MLP neurons of a small language model. Each row is named by its layer, matrix (gate and up: input weights) and neuron, and shows model dimensions 32-223. Each number is 128 + 32 x the weight over its row's rms, rounded and kept within 0 to 255. Numbers have three digits each. A neuron's up and down rows have the sign that makes its largest values positive.
After each neuron's rows, "fires after" lists the tokens most often just before its 100 highest values on Wikipedia text that the model never trained on.

L5.gate393:107193126179128170153157110102159130159123124128059098104099132126107122130174016109119148137103157137154160157077148102124112090105109132092122108122080116107119122155117096073125185091049185089050169128077028084140142144147078098152090118123138157136120123144149203148179085136160106153137161121089180130123160069134110122157117159137130127142157110146098152143139066125152150065166200102095091099088098106181048143122207138077184145158124138103112150151106116121126169140107180134152120134102060106115108075140124116079141109125112151126126136152120154103168127096140159136
L5.up393:170117169140107185122114054087087139137176180210092178080084089120122174112161159053156089137097140126171121151156130114159130110157144130060107123151143174092129073156150054081118162127069136118152142145141166141103154132109130144162192059132152186097111110113128164128135140116124115129155088153180132102127163156171158135192175108143209160140168119114086148169151114113123104140142118171086137110109136119192164104091181174148169109104119158082068132151138163119114086172132115091128121160173178153176146172124075141139139181140118109124091159136096078123134164076141139192
fires after: "P", "p", "L", "D ", "T", "pl"

L6.gate386:177157152117122134120113077139124152161159134133105173175134126065118134157119107167145160138037148145141139152126146114074109098136156158169096093175108109125136109168156140160129203150122131122099164173118138107126155115165168151130111084103135100130168063181212124123152126129127135121145149120139105180188144087188081126161197168113255134175101070086140157159120143160180159121094191190121157080134064098126135152151147152140126065149122174179156155099100145134105115143131099140095105161145116165097093130150128138112193098076117122121147145177150148132146181142136170119
L6.up386:094081144139112126145114245161113132079144170148158069093140078129147113175127201141133166147100104111182121169175135096108163162137164089077110111112071087094106143057169116123088132149115118181158092108110123148150154133161109131160171101127133133116079096079077142138162193111110141112137128079092159120141206115195116114148134151086107126131141187188110096136165058086138174134131123182112130162160084127183094127176143131138127141155119123183055134113154159127116111133130165048111143153164106100134134151121100107124115190115149171104163118155080119161069147144115091153
fires after: "p", "P", "o", "M", "log", "E"

L10.gate215:149052116139130168151118062171112166144076152096108077130152159132164145142145172018100119142142162156141126185142148108151133145136131140136147110134175127140140094137175101096159112129087083094118104138075145151111162089133136109123139101155148134176130154109160158123093150114102155134154143143132129180137075105111079164130171173121187173121131110109057096168114179141177122075095138155073069141136127184201169210139153055158135140109082161107097118129119078126128132111155090154127147085132080114137110101159073144136131158121108115119057081117135087128170159070116185068
L10.up215:165111123088138143164094123152182095125030142101160158130131052157070155156150091099115143113128131171165092141106129110124160126091145103090118142109148085129114125157068121138129135203126130127140097106133139181166104194119062174149124118116113141171147152157152141144128157102121133098109138104178103145093146131120079071156079183111134118130079061131157142107155168149149134068129125150158093129101124119072160129093112100155164057150102075151072112158132173116105152144129078154128111063080104082161074086123072163176159138148097123100152095142091121164142186104080096061
fires after: "F", "f", "fr", "In", "expl", "L"

L5.gate445:090141112125104123111095131118112122079124110171136146124082067169174103080113069120155141087135158140121134079091125136091096157134112143133151084102125168083117106232124116098097135099131121147104098140061119134131180117092087108071102141172128175122144132142123118128123182076164119120060175148079079175066187165127107129095093173173119195103129178099094157096148137129168131089110067133109125116176100154119140106103116126134147192152120162162148129097112104141124142111174141063150112095114092143126067116075184166087128141137146186164060129091076092078170168100191122079
L5.up445:178075075119183098212202102154147125195199124119133162134142110123108146153123111147169090177138089125164194133106081070138149175115090179136124149187165100192112146142102143148154139117143125123050102109094113112069138144135116065140117157089164125171147144089161164098140130132134130114117086123170159125143101128069135136101087144097162132094143181178110136108079169176120154102138122171161111151134154072156131118068167138108154154132161108099148115133134147091164147193181116172130117096121093109120132129117103160057107096122126142166148125152131137020088064120139112158
fires after: "1", "2", "3", "N", "8", "6"

L5.gate54:060091095147161173123043131124170126135048105109115135141121127086166127079089150185101131136116214167084178115109144118151106087108135109121124137103150143112127071147125125053108150206166130102110146072120172080169129120144066135106139075148162138160161102150138157133121122124139139160113168103104159156129110127108140144132112131187148113125150105091189078069185160162129174071108115184095073084187108140110140123143123032076124134157174114123163129146209140154073141115136141152111126150170091133062106155138106141146130127141181109125117133134124092117094134080102136065
L5.up54:139165098130133136155154112079118138059124165139118124118108151164135144109171140119144114113140122167192126153156148166122127134066090059104133118209125110126140109088094082098135183085116152134141130122117196057159136130109113129092114129089150059178149150151114180159159055126140142154111055103142155158125115105100109120100124093067100095166101142147097135159146157160091086156119093111104135132147150091162176079112117124104162130160144089157153163152136153159085167137151151139101116141166106169113181041168137085139135139144062124167102147158160163111134084064122046170
fires after: "g", "G", "ab", "p", "H", "tr"

L3.gate472:075047149125123118160111122127129116105133197113122126122101156137173159117106130170144101080146118104171210084187148086046130122123084165186080163126100109119113138160168123108115189122118164133086085103129148118107115127106104097131103157117147110160121137080194169141135181132179132199133108109159142086167113145092125131165138119092145160198135100127115151159164137121093138097150155154077096126135151187053086147153068129168169110134130080188121128113175121140117134133114145141129168134175147112141078137154091123088172187119045143087111115067083126143184141124184178106
L3.up472:112215180096113092189125087105153146124160120109148092069138135106144122107122134155120133114162098095105156130185083062144191122125123116147138128109082122140138132169163097120101107149122185129093105096112076151088173097119034048095124120153151140177152078098182093156193126184177152115190124190134144134113145126085132079141140142141129117139118183128124120137162100127110058130128118162083117067145154130080082115183101131139145104098122058146120115136136158145132133121142137153166101114125167130141113127111081084134106119134084154113071100105076126154102133160113144168
fires after: "\n\n", "the ", ".", "Website"

L3.gate454:132114098082110108162111115088097076078133147092149111102107167087124091139175098141119144052121127118158182047144186169076174158127130096127137129148124079108158062097114083172145112109068150115113122155109138089096205179153143069130131153173097134176154115154082119130170161110156173118124153077116122145133155084066133165129141154191172145136086148140117120127183128126151084182125143169102163109134151135109116041131180101134121160196088102128137160164134143136114152090122175108141131118115100116152132133094142117144140139128065140160086101110107108142155144114183146136
L3.up454:141166113156131117048120080160117089142039159147107165104105187136131148099144114133154125117142079132186149083127116123146083148209126110143175180146126091147076117130181159161187152126092098091096134194105161172118098170116106118126082106155125190121152133137165129104130046123101121122151068105093101097124139064144125179113181170132093105134112044143087161187136172141102153056145138161111128103076073157101142104160092145179153139152107207139156127102126168121150024171138138157142127134143100074125141129115132139088111097151107077104073148180132117102115120092118114125
fires after: "°", "″", "E", "Sup", "A", "- "

L6.gate300:100121088159111195123107188102137067151135109132087134121180174192139132123105117118083172085108098133098073195080115138129098108134137110160159076162099107156096099133106078129098139128111127086130136147122148121234127166107063112096131146157108076139149131144147183159098152115099135176132123152100097146127120074137051120090156182144151104170151127060132153117177138154164133106118179128098110121131155153086128141167153084104089116219112150118137103119137126120156189086139107108084148119081105142151104131115114107168199146130128093107147143109111148093164070083169151098
L6.up300:082114114172105099153073153118165089089151123119146175094151132178133084126079081084135087149100143131189115125109157103165119172158125156218093136147100095113085117116128098100156159093087114138159142149148090121100104130108107116133103149131168109150169134101113163182104091116126100146126142182081070114153050088108070164216051109158100119168157126082135186130140148115130158078152083119129084088124110141138096160128065127138137040126142170120147114143119195120129102044132129143146079166104103119198161156134124124189089196142138102142085121162094173126113111177089126180
fires after: "| ", ",", "; ", ": ", "("

L3.gate18:133095108151057099065119175112098114119138172111118142058111130136132086096122113134104085151053148145136119074071154086107120190068131155143150074095133162102098112087124110110141129099125166161040137091106124142090104152135135108131100141151137075116085100125091131154105186150149131090164178136073088099151153128149126122113080116137120145117149198125090171137109141142174128101101151117133103142156093171114128213166132153144199145131099178167121168187148160163165118139174123080158119145107086166173143150119131077160154083084133090121150191139109080168110223153143172094
L3.up18:103087136117167138148125121131168123147114065167137151094120058161157129097216111096073085154139123146199137138156086109086169112177123124105084112090100134148145132158143156097137129103081120117110075125166135170141119143136216102091110105206141124097114084069134132168147113151109076125135078195139129093112144156109132107148147165117112190119143116157137152174117198089123155113175124102097135151040167103089134153135090129134131095132160059140129119127183149130074095186123093121078120138102087070156110124075134167125107171136102081154130118154147184136139129114097114117
fires after: ", ", ". ", "7", "1", "6"

L11.gate252:096154108120087136104099141109174116161073178096070098100118128170134110157098131123127102108071130125111120109186127115086117128163060139139128128147147134054111094131112090147114124108109111074102103133136134097154105114146142140160093113132060100139162131107115195103207141179094127169090117156110084146091133162170104079139117157195128098076112082136141174109124143214117105083190178072103085082117160148129053205101082088178136104145067117192119137134145129105036141125121145144059121140090139138178111109101143137183122174113106146133117114106164151202137130111110120141
L11.up252:108116158183126115155083155141157148135138097110126092127150140143147125163135138111142194175122117156126128060147255178190156135153077185173132145092127148072093118144130084116202094094119104115089113098157130096130123126113109161139149132143127170181140113089079181171153100143092147141082162152101118127075161160150115118126127183170146123104141121063158113138087100111160117052145153068132076161175133194125107130087124109159150062150121171155110142169139221111073106090126134137097104171096092089169110136174144158177110163145123122126110139109104163160094106114082181085
fires after: ",", ".", "W ", "| "

L9.gate444:119112150133126159178076130123075122136088170100107115161090160174111155157122131138079155132124087204105127118087128105138085135112076091166108144124114114121157100139180134161117139121160113133133139132076169161155063162151133099106176109124092109135097096093169116142207131160115093091110167078186120180133160067104148096108102142166149130151181152111124097217147086131165100118141141135087158121124112090078138138179120141226111107160142112144109126100124198164148141139090133104183116149134074095111124126163141155113052132108154105071083106107113117118147124079171147204
L9.up444:080073166188160130132126144061102092171065161117179152129125048165152141168172123118118168117083114131135090124089151086124138133129104080134094106133142080108103167142080073096099096125132088132127146126178105175121104107087130170148162091066143108167105159100093121188157116146143104150064095135093173150151126130083103105138161061131124121146103158147148080098113075187140169137106122126106081174150084138131133145153149132118133096171131089120140126122170055128142121118095200090165063164141171173102155116176139103148164124064140137177140206082084126129115159110148093170
fires after: "| ", "R", "H", "h", "-", "of "

L5.gate195:090160160170085156176071189159114092132158183153104125113132110106095103158122122090146137127117111122106099088100142160092065107139130129154095128084126118001192080133145157161178080192166100130164089134136189108156112130141099105157131032123077088140122113131165156187125141121064105123084153141205113137154085158111052147138165143148130107141062143129123159112164147091161096160084149174133156129153124140098098106117138086127105142100145070146113123108183144125147118203155145112135099157119161128141052145127097115132134089105125198135126116129172147099159105086179131149
L5.up195:116133126154131175173117085164145118099115153099122067061130131054133133154112169148114092086114096147166169103128135145139157121157136092092180188155153157070142103147144076140144164121140149172116149077123100128120114149091100156136173156114158136123092101140126149107097099088127115082158097119145117129138119188084154148151168156155149130096168129089120117102133072179103112093148083145117116188168068110175097086088148125196135167153069135150133112108165169148098177117107084096154087090141127076133127066112113139083085147099109142109167101094126102118132086090087069194
fires after: "201", "200", "199", "–", "197"

L11.gate23:167115104097139106151122133172072135103124143090131113145160108111134106100151107065046141124196128111142119152146189136110175163119159117126164158082092148132092095137077099121129154099122103094112136084117067110107140167121118158119129123111156168148115118133147137062144108193126109155124096093113160149123233134122126122155034121136112154213146108108106124102144184151129123128160126123138090173158147155136194109154179127174128102115169176136202134132106155122130150102113156159142118135076078118191163114184154095159115159154133131133112142164147061109164146175135116129
L11.up23:056147130093133127172139150119193124112100131105111139114123143058119183185109154144151141106143096103131114069135095089141174111186142090143122184123114137109132123151154147127154171125052131123055171087072167124128107197147136141143085156118106108178108168147164134149115134124109141071124131087146134135101077136109141139078179152072087187060160110094163114147142144115121130125097149118095075120130149087191134137097102109128166167176054182147101121126138129129119146150156086179088169154114174085132125170034122115117148090152150108137145131161209157208185123142093147112
fires after: "\n", "| ", ", ", "(", "- ", "–"

L6.gate100:190120081113097103170075095160181079137151117136152117174125156173109134123105162134161146152107129173107134105120151096128144076092151132147153137112113096130132146150130114175087175096161136080084135110088115112148159192177093089139110137113123133098099054118088139061147108193074156182116134096136123100072120153117141137069157176168074069172176080154143185115132153166110148114145102131109099085153176098135140163167141080132181110166130107074139168086153112138090127136129083125119162164130102179089120153183100117138105149138142129117149183088145077086112163082182090117
L6.up100:168115129141107061192146146135149169123084111085134133101132133127124119130136138140135131134066125117104110153177036056084130100058108113122081137127186112165134108093146129085105119097142173122135154106120142137147129125073056063089123104112101097090077165063082147160088158172127174057131111181156154154147145097169185125129131108157119121168139112163210118082102123149118117131091115162105113086103084147156099159099136176125143121144124121093098127164131091155095147107102186146173093058156108145094116179151123123166189105092143136151123112157132145128159104161079092108
fires after: "H", "Sh", "ou"

L2.gate78:111074178072189123170075112158095144179150175117129083125138146056099201124108187140149132113100125090171101146151131146135117148198115162084096102107094157086169124163126151145122140145131127211077139177087068102150134148138138136112125149176128149107119118120108180151144099108082138096162166108104173156156184159088159082151175121134141133113106134097127159182092179116066057169104129078122161116154134153105140079150145090120035113141150122148108099191169168112110130121165136110082175081074141099105163150129139111140171153157075164142100145136129090114154070107181179171
L2.up78:124092138159158138149170122139087203089129150079159184152133115122128101180171181172143115174131127177174115116119139086144131135103131109121125061137111098114093210146106081164134164058157118130118156084117150178151065072099122130178134121133180123152193125139135124165149118129117108115076164122160126084117082080083117122127154191132121094082125132126143116150140090128200129077085183137103149167092135067167077114148133134143124081143114083098141107140099163110095115149175121113095106118148141128172157109158084149165155086139139132139197200168147131099157136050090190190
fires after: "200", "199", "| ", "195", "201", "198"

L6.gate166:135098153066113144146174116100143159126147157166107149164105117071104176145122093099152125205103181188112111141085156126091101170151153142124064151156102111136106125145152128090135173141141138098107166090119132086092157113164190107110124111117102078132074120149147192144186133116121174111137138077127144127199137134099157183175163132091170074158138112104107173164171163164127157142135199145108096089137088163107138109088164088139170121180151197107150086173090132135094060147092093161148129084127110131138154101209114130104106196107079091152181095111144091138123116166145159137
L6.up166:130132127157133121083146108071168082163076122129135064052116143031151155144141155100114107138112121197108065133151171148086153133060130123158180071038110150129128128156103136089215157108140124142098139106139137142132143130120117096103107149131111119073070111146148139129145135055150130111100158197162106133151152153154093127089203108133120139133140101070107167179135149142136102110119101128143163145104124098155130142140111112149126166166206109092182158164126103114109076116047113132072169177088102156138101165126146074109131075089106130092185134136163109125124137147072113159
fires after: "\n\n"

L5.gate553:063166077116106078148145142136143127168199135159125168183107119116088049158098101142134062163167130212138131199150168107132100126108141144128150121113131057184113123138135086124141170112136199154148116140111105141144140114133142116093140158163155127160101101113095155172164128087071140142109114090087124123119097110084121133125113177143184078128129126040105153168138133143120143205180146114131109146154150150073132120183150101107143104137124179085152127110139146120130126099074163124057102154161156110128111050105125099111172198146056137152136154120093059139212076196121133162
L5.up553:153109159108137148165118120139132155135116141118112114127101088126130122130167093127139133174176113198212060107107113131135140154190137182098102142154087073141082138152140145110094159108099130151150041119155151131091104081093064151164167170093146123115103105088148165101146106181089162074104126116160126077101165157130189153089135122158130117165174146091087143098101157083143110052147149141145113146127154079104175161147102143171233060170106062156081141129151137099069150139121124168095118137129146127121132126137177135187176152146149140191099159117150126137136157081088185108
fires after: ".", ",", "−", "+", "(", "| "

L3.gate251:074099153083120178146046160166131123092081090092125105154128114156101157161123098130131094113133112115146140131122112077139150138111158137119125160103121082185183105126185094132136136115133110123112156151121149117174107082154165138182099158205091146095134195160179148134123120166133173143109099067178088169121123065102088096184182148072191119179128078082166127181122183144146139066181131114128116115162144144113115106153161116110091091147158138088124172104115137124073069160191122152083143131090058114114166129155048125114091087125082130137092127125139146120161135110098173102
L3.up251:100102094141092119116145111116101149151147122162131153105064147152152151119131020130122141120140133119163093129186123194086102171074129125079121102149188083102164133102147138090082094076174129105158110114091139141157120187128108068085158122126175133185133085079111161087071107153118133151113112177148109135144145115123136175127129156105102111116083184176115097111135111103092165166166176137113137101105071172061138137087108115100159171133142096148160139151166138074136155145075132106114131144127177072127065129114161115089119159111059097118139116085090183103082150126096146086
fires after: "f", "F", "st", "dr"

L10.gate113:114100151143049095136122146158208158152127131120125106087123163075116119068093139144154140151124100090114182158141128126109074185115151125182070147181152085111115149125133148120118154192114113121163227145159128164079149154122130134143048131127073163147128134164102131133175225109134144128123147061147142109109087155173136113108125150154129116141104143165068099136132126163162131148108128125106123135201176160145116089084118127159048114089143111182078131129083110136091085128114158145135160171146190086114149155119079113113096113155162100195135120200159119100151197085165139153
L10.up113:134134118139111129132115099147136160133134160185094179135128122124174149139074194121134148073160126090133122131139134203112120104199140126157130153137148117123089168143148082068096132172163126137126123146174194148106110125143132147151121142128088163158177115157132187142107129083136134117081129119207214096114117121149152187153166119164094150183125153125122129195066113189115106119172191116140131088138152087128136152109137107085129114074095134110079124154110152078137142085151139159149121217088083091100135119098136086106108134140178103170147131174120203097083208156118122149
fires after: "\n", "L", "A", ", "

L7.gate112:127093129131114095154149117095082186075072162107118147141116143157128119092164139083140170157160144082110117133060114131076127100080129119110067146102074170104111124088146097113153118168126129119096134212064162150128065131114121079049160114129141076121126088116186071133135138128152146107132100152098070120055111106142177131151077169161090089187149163143153115175131174171120067134117189104093107104148114125136142137108174151137161097056158204132066173103105092146112115072137131110108144079169117160107110115184129121090153142177113124095157108100080050104121088136213141119
L7.up112:167130092141161159164138042135109126133153144229101117159147149170090128155095117065051104146139107136133092123128142121054109152099091087156090130136111083185143082124110117127123118141165104155199143161113186130151129141147152108202127152160103103117122150148103145118094113127139163096104120170102131129161161146103070105157107125168167135105100173156134124127157136219143148047119124126119048178138138121131116141065118146151130070123090120130110118146126117119064100159102077185110104177061103137145177061140125112135126169147091133095150138152096158159094093129097125110
fires after: ". ", "fr", "\n\n", "CO", "San ", "F"

L5.gate307:093097091123137140129068159107100135109104157103128126085101106062133144084145148150111114110055125136131104165107140111163147133128142106110108136145118120141115147062114066102137148135067128170047069099184057161131187159113108144111098163125154121113101118103125098131143117095189115126156121108047169165094150144070153156148131156098143151187124087120139118170126135113109127132089148063093102149097117152125144106138129099157099121164174159168138156095165114146099212126093133162104092093167144122080117146166138171098165157151088169093156052184114068195165116141198150106
L5.up307:107053121121127159186109119185091130141162122179095108165130108102132142124101080155095132191159148136080108088120140067115108169134159179171090187128113118179137137134131105160189108158140085090115123103105086091089139101159120100137109156109140112131082127160114103142159153123081160149137141126075145171140141114151104104127077148068180175156122189152141093103087093153132213104145112081093082120080125176133097134143087068115132123117126139153137092138137115156147159075152113162123098126124112104025173155118173097157105127013168154064184146125166130139141064146083131172
fires after: "|", "\n\n"

L3.gate546:137053081149102092131090150129068123132137123102090134109158127134053145087060088075124120095118168064077140160100121109160107137155162100096149100164091149139159112116110142169150102139151140197111174130091113105073144117191179105115077138185137132152123162169151153201119172103163142109158140063084125195147086117083075097126119113077134139129115131087101147127105103121110083171133167124112152081157071166140142155109175094161159117155146144145134190055130163145073098133120124111125127132130147102119103126199113067163126117152145175168117091147081157097148109131158145070
L3.up546:127100179187166117118173156119095169072085160153088119142125161159131105166180154119174176160181130103111189098102137129059119139127130118082127122168188118138099178165090104113144164156141092137162173098081121072148116097173162158115110128161118089132135100164137132060117144112092094108136133076110132133138163195112141133121163176117141103123186120172087085129137053161147151139163148153137155136145148061075093086108076110116142106146153139081102138069121079076121117100141194144170128046120101122081195122142150178135078166190083120148135115150153146084128149110076130136
fires after: "==", "== ", "\n\n", "D", "- ", "Time "

L3.gate560:053083124144152206092111050121138135134151113117171151067140132103134130099136136115104117127112090173152192197110134117169083164084093131092154174210099162123091099071132131146210197170154104125094158143111112134112133117124143135126136130096103121094143101191170142159165132146161139072106171125170115167146087183089087132090183151086147118127182120088095159154197121183143114075115155147125083108119131073143087116139156159134114088160111091083134105090139124151158139081106144130132121109141138091091174176165096101166116134142130109119141082091163105187113149135104089149
L3.up560:125092159166136146070132156084167174148039081142091121131137153128032121166128170128158127172130139178131150135077105104138101131098164134121163134096115136172088152179125117088140144130157185119153116091133157142119187100120121119139119118089114133120117126139178099107112148052064157161117131095101115116159128168072100174093151142130153097112143078102179098122105047135162080140117134175123144146058174128108184133057120127143175132164147063106138146101185110149089097099077109114121099102153148157101151156159161165087079127165124139122112094111100151069112134092171110190
fires after: "\n\n", ". ", "Year ", "Date ", "Di", "Addi"

L5.gate78:101141138163161125109115124066100129096158154112123121117079175124132084125122116018156080141091185098113151119098156135108114138169131142161123119164117096119108104076169142148129146109147091161124098127197163077165105120149094086136142067138122180151174165185161134171136096099155073116135178100120153182126156101032065186127195101109178120119133131106103118124125142147138135109134149148083168156091100054159130098132149100148120105162132125108136088117101105105044102144168157155136115192158099109111125111189075134036129137118078118092150136161140144139169128141201110110
L5.up78:182175150195094089115047144124095108126166148141138074154099128130097164152142118079173102129074156108143111093139106135083155111140124147128113138140102091202195140135149115146110129113134146118188095056093138097151125145131130140087109114189108165098133148085159100190139097186074106158151137119130182102050115103128120115119181168153095189126092121153142134112124154087103122119176097148094096131142076111084147202117140133107184113181147089109099143175129127122101090160143103154080154147109175070097102122136066143082129089185125172144125183109075106101118108163142112119
fires after: "b", "B", "fr", "h", "R", "br"

L5.gate33:135059120092089119133094132121123112161105079068099102111121171192118134145159111114168067077061101162189139142158136106089131073077102130167185131099139053114105122131092095101180222106155116094112076107146135193135118167177065155105119114161130140135101130091137142134107116150110114172126160082130123040113084085164126076126115076125128090074146078151195147165142104100147141148111143095126185100093076088110135118147104063161158136132149139102111179083106117107157155103128121177163160086154141150108134115178112131084150139117182131154087076136126135075204086156142134082
L5.up33:138098156125067131141143085142115181161141159148107132122148119114083150141126099095136128133135150102139121180102074111108123160073085129124114151114151177198141128135144168132096141185124130095110163110196134153125101149138137116140048206140100141113143133150121133079127171160145144172205087160143082117123197085121158187194155132087125153145077148110140081175106038106164135198048147128132142089155104141163124138044112156094146094111140145086098132178110124097146161092178173070120120102168190125147119143083096139118119139072122138165192174191132103127123107175138136094
fires after: "Th", "H", "Kr", "pain", "h"

L5.gate275:164133133093145148171111079139213129098104124207067165134134141160075159144097128105133151175157151161156149198094139072083119141112156155131124156181138185148121090143157157115112156184164146148113160086133052121101170107118168122070101125101121151148128085119184182077146157143106142086130123162141166141161092118133107106178145137069136144110185104107107122104116098108042111098077137076140161134167109145143160100098148073151152094180179159116182126124178150142111208101116094113135166162132127116119151124084162108087145054077148112143152067123105098126116100135070094144
L5.up275:087174178116098133144124136124108123147135168084135096078107062133186077124128075111096106138145088141086167087081169145143085111117097103127201102123117102118098190144094142106232141150145140155119119109145119140086167112150155103135132122137123160157170101161105048145141140126144065129145184176111095157135074180052110174125074185106143123140133069137145149139128128141127124075141150119129139096107140121187117104127138077082128124172115083152117122077089156075094082095133103103133097150187130086105129112045149052083145140139135143111110130131075109165172133118170103129
fires after: "\n\n", "M", "om", "al", "m", "di"

L5.gate71:070090045113139104136086145193120144137112149141125139143118159099112129128119064170144111150119175180071138115060092156125115123086134045132156129163133137122154055127141086104158130117078134187145065135063147102148102130137138130087125160092107150103135119165164125143136107137099135129122142109175144166122126090112164107113157160073157136163155144121101121101145154157159169106133128176072089090132105122160122109177121067120184142163142114129152140127112122140103170169143156163107081129184154132125130159112131085112145042110187162105095067076143087118169106174105074095
L5.up71:122152099124115104113136130094071042115054109091168126158106102163126146124078163120097164081130120106070119121137171138148099092064140149140123101147142093117151164157095167175090112083157161084088136113149118142210075085105109117118095097108150150085147148150158179129093114152089187112150100103132125165162102113116146158104121092089132142224106169120143180155138194123109117131149088141109162099130114120142146066105091180172080125162112126116123123157106170129205161129070157153086153119199083072152125120167119129179093142112148140081110100127079103096167127130128122124
fires after: "H", "h", "w", "b", "j", "G"

L12.gate561:150137167105111113142162118215066189088149140105142070108100139100092102091112097175106068135079062155093161132089127072125150118090096137118107088159147163099083128115154108091125138149156109149116131091110122035110130162152126099062143144181115137114192119203181123114106164083106129147118178076110143182171139130162122119154081165093130124156122171059127165151143150192099165144153124096126099158149094132189100121090109114112086145058074133102127065137110182136161101118079155140154146146154046099114115155139117057204121098123122138088135151075143145116191120148109102090
L12.up561:089118075129173168137181167098152085158098113108176103142081169130093095164080129126106108116150116091149133150176139121153150128094124143149134186195083121114115142088078126084082172111070100060065162144094135126136162148122110122098127091100114097177117143117146162079082129096187118141113088151115118177155135051094141115100135124177185119103135116109132115128141142127110185144123121088121085134097195150113082120025109069139114097123074109169140223142107145177133139117164077136117112118110092130145133125058182171181090178145108122130103088126132091183072147098117172175
fires after: "is ", ") ", "was ", ", ", "| "

L6.gate310:168123158128098148119109089180123138170193109128093154099124116114188128127093162072162101113150118210120133183118180104125135136152152110168144077159179131121169109142110204135175190083147145131126109088139122132097120107164126072109086097104168117164156131193149148108169146115211122185123178140157108153098164125120103195094101146131155175144164141095143103115128106077173116089107136130092101106115084133177161114166109127130158109133174112121145137128098126164065129075083146138102103124150125141055129134109142112152137099098136216092163162094121122103166160130187155164
L6.up310:144159163082130143084133152107089172128142154130122131123144107130122156161171187145144119122121160141155018134138153150150153116135170108138165140156097132128153113162049139115166150089175126104164152124124179135202119137139063157149136075116223150110171150152200171090074121116133165102082153134091152152070167100190161084149083135083127121125104075151146062089140142141152156132151128111127188138120119129130165068099176160130204086182121131115129133121129129149119098145148048151152097129156102164117165107095148159070148162076096132091183169093097104080112189136152089176
fires after: "p", "P", "i", "ic", "t"

L7.gate526:073087120144125125080099140117123108083138153141149122181136124117139112128140133151096139113113140080144092170098117086180099160139087159164092120157079143204099145154174136131067123110122153116129159170169142134132114171149120159135097142153064185111136151169085149152132190180183097130130144094157142099120107125150152131113168087165127115145118129187076150163088091126044107129146143070084110127165161094125110124168084156137085160091168091075119186142078111156174140090183097082112119166072136142155094163137090117165149164125095109097142131134102102102156072172139146053
L7.up526:149117094139099116158128139201136111173145126095111140180139089138107154171094105168074112117104104145114148091076161145155196176168115109203136194147088093114108158130134116121077108082127163107155122139146143168146069202107115177118184132153121133108133187157153151108178092107139131146111138078204095113108139134118150127137175139180180110172200093108101108099113208106113134099109069120171159180114161122133078109115144059112120159113173169153155107114139144101163185174196125112173098144139109083150083130132095097135138156161108135162111168154172121142164108099097119130
fires after: "\n", "the "

L12.gate311:132144123136104113075082163125129162144143120155139123124215159091104113081134176114170094155122084050137091110088099146076050123109111168126065113113131180069118178168143108126157088168110104150165129049108147119109124118140145151103109156153118133105117179076115130157136109168131125150105139137102116112158070129093105139128226166097167136097155116142097173124096158189163090145127132178091110097126100145118123150136107077121145100137142139169106106154137155114154144136182106104112090164073111198128186157074192154131139151137132142135120158214116179020116153118087143158
L12.up311:156109124117135095208215140088124122133176080111155102126123090135135142092203144163084181078189162169158104103130179141081128150119167148169164213124171131142117113133134174113116188116137146112092104144122111182140118081159114124132187121060140090117131130098137175146114130106090142115067076108134096164131127143152121128154156151164128082123107123160167104113105103106077149106124114132155200185132152088116170088129161140193139086100168092098126113147172138101156104141173178128177170089135170164162066149111121136057111121117108109097172152122160121118091146088098134107
fires after: "200", "201", "199", "198", ", "

L3.gate165:074090128140101098167110140100102142154112130135092136135129114146119151181179081136122077124122150103163126104082133097142159163136105111095149202159096160116123127108177162093088160116127125143081133154119180096107173146162185083085048174132166114205130149082143164124146118132147168169161151046131097132135093148048132102122061105094159087100122056149156155183102120136126167090062132088081079094163147138101146167111125116154128135113144105115084161112124197190118073131130136124150115130114102113120117150171147057094087118121142092150099070097084109186190172142142147119
L3.up165:171155094098180209189096149131122166092106108141125140088185123126076114137102158194138126163133141138130177113135089112150152118138145160111172141077121161146103098109087182114166144123099064123128108106066130087133107129134114099114086170089106114127138071244166162086155166132149133103118112123140134161086138128137147083138136107069101141135146123132168110123130130129110159145103080116078095147115117064121073109091106066102086071103123133170069081096148125111122168101183153146160150092109163167126156172127116071187154111078129215090110107110134118138181066170149093148
fires after: "\n\n", "=", "ymn"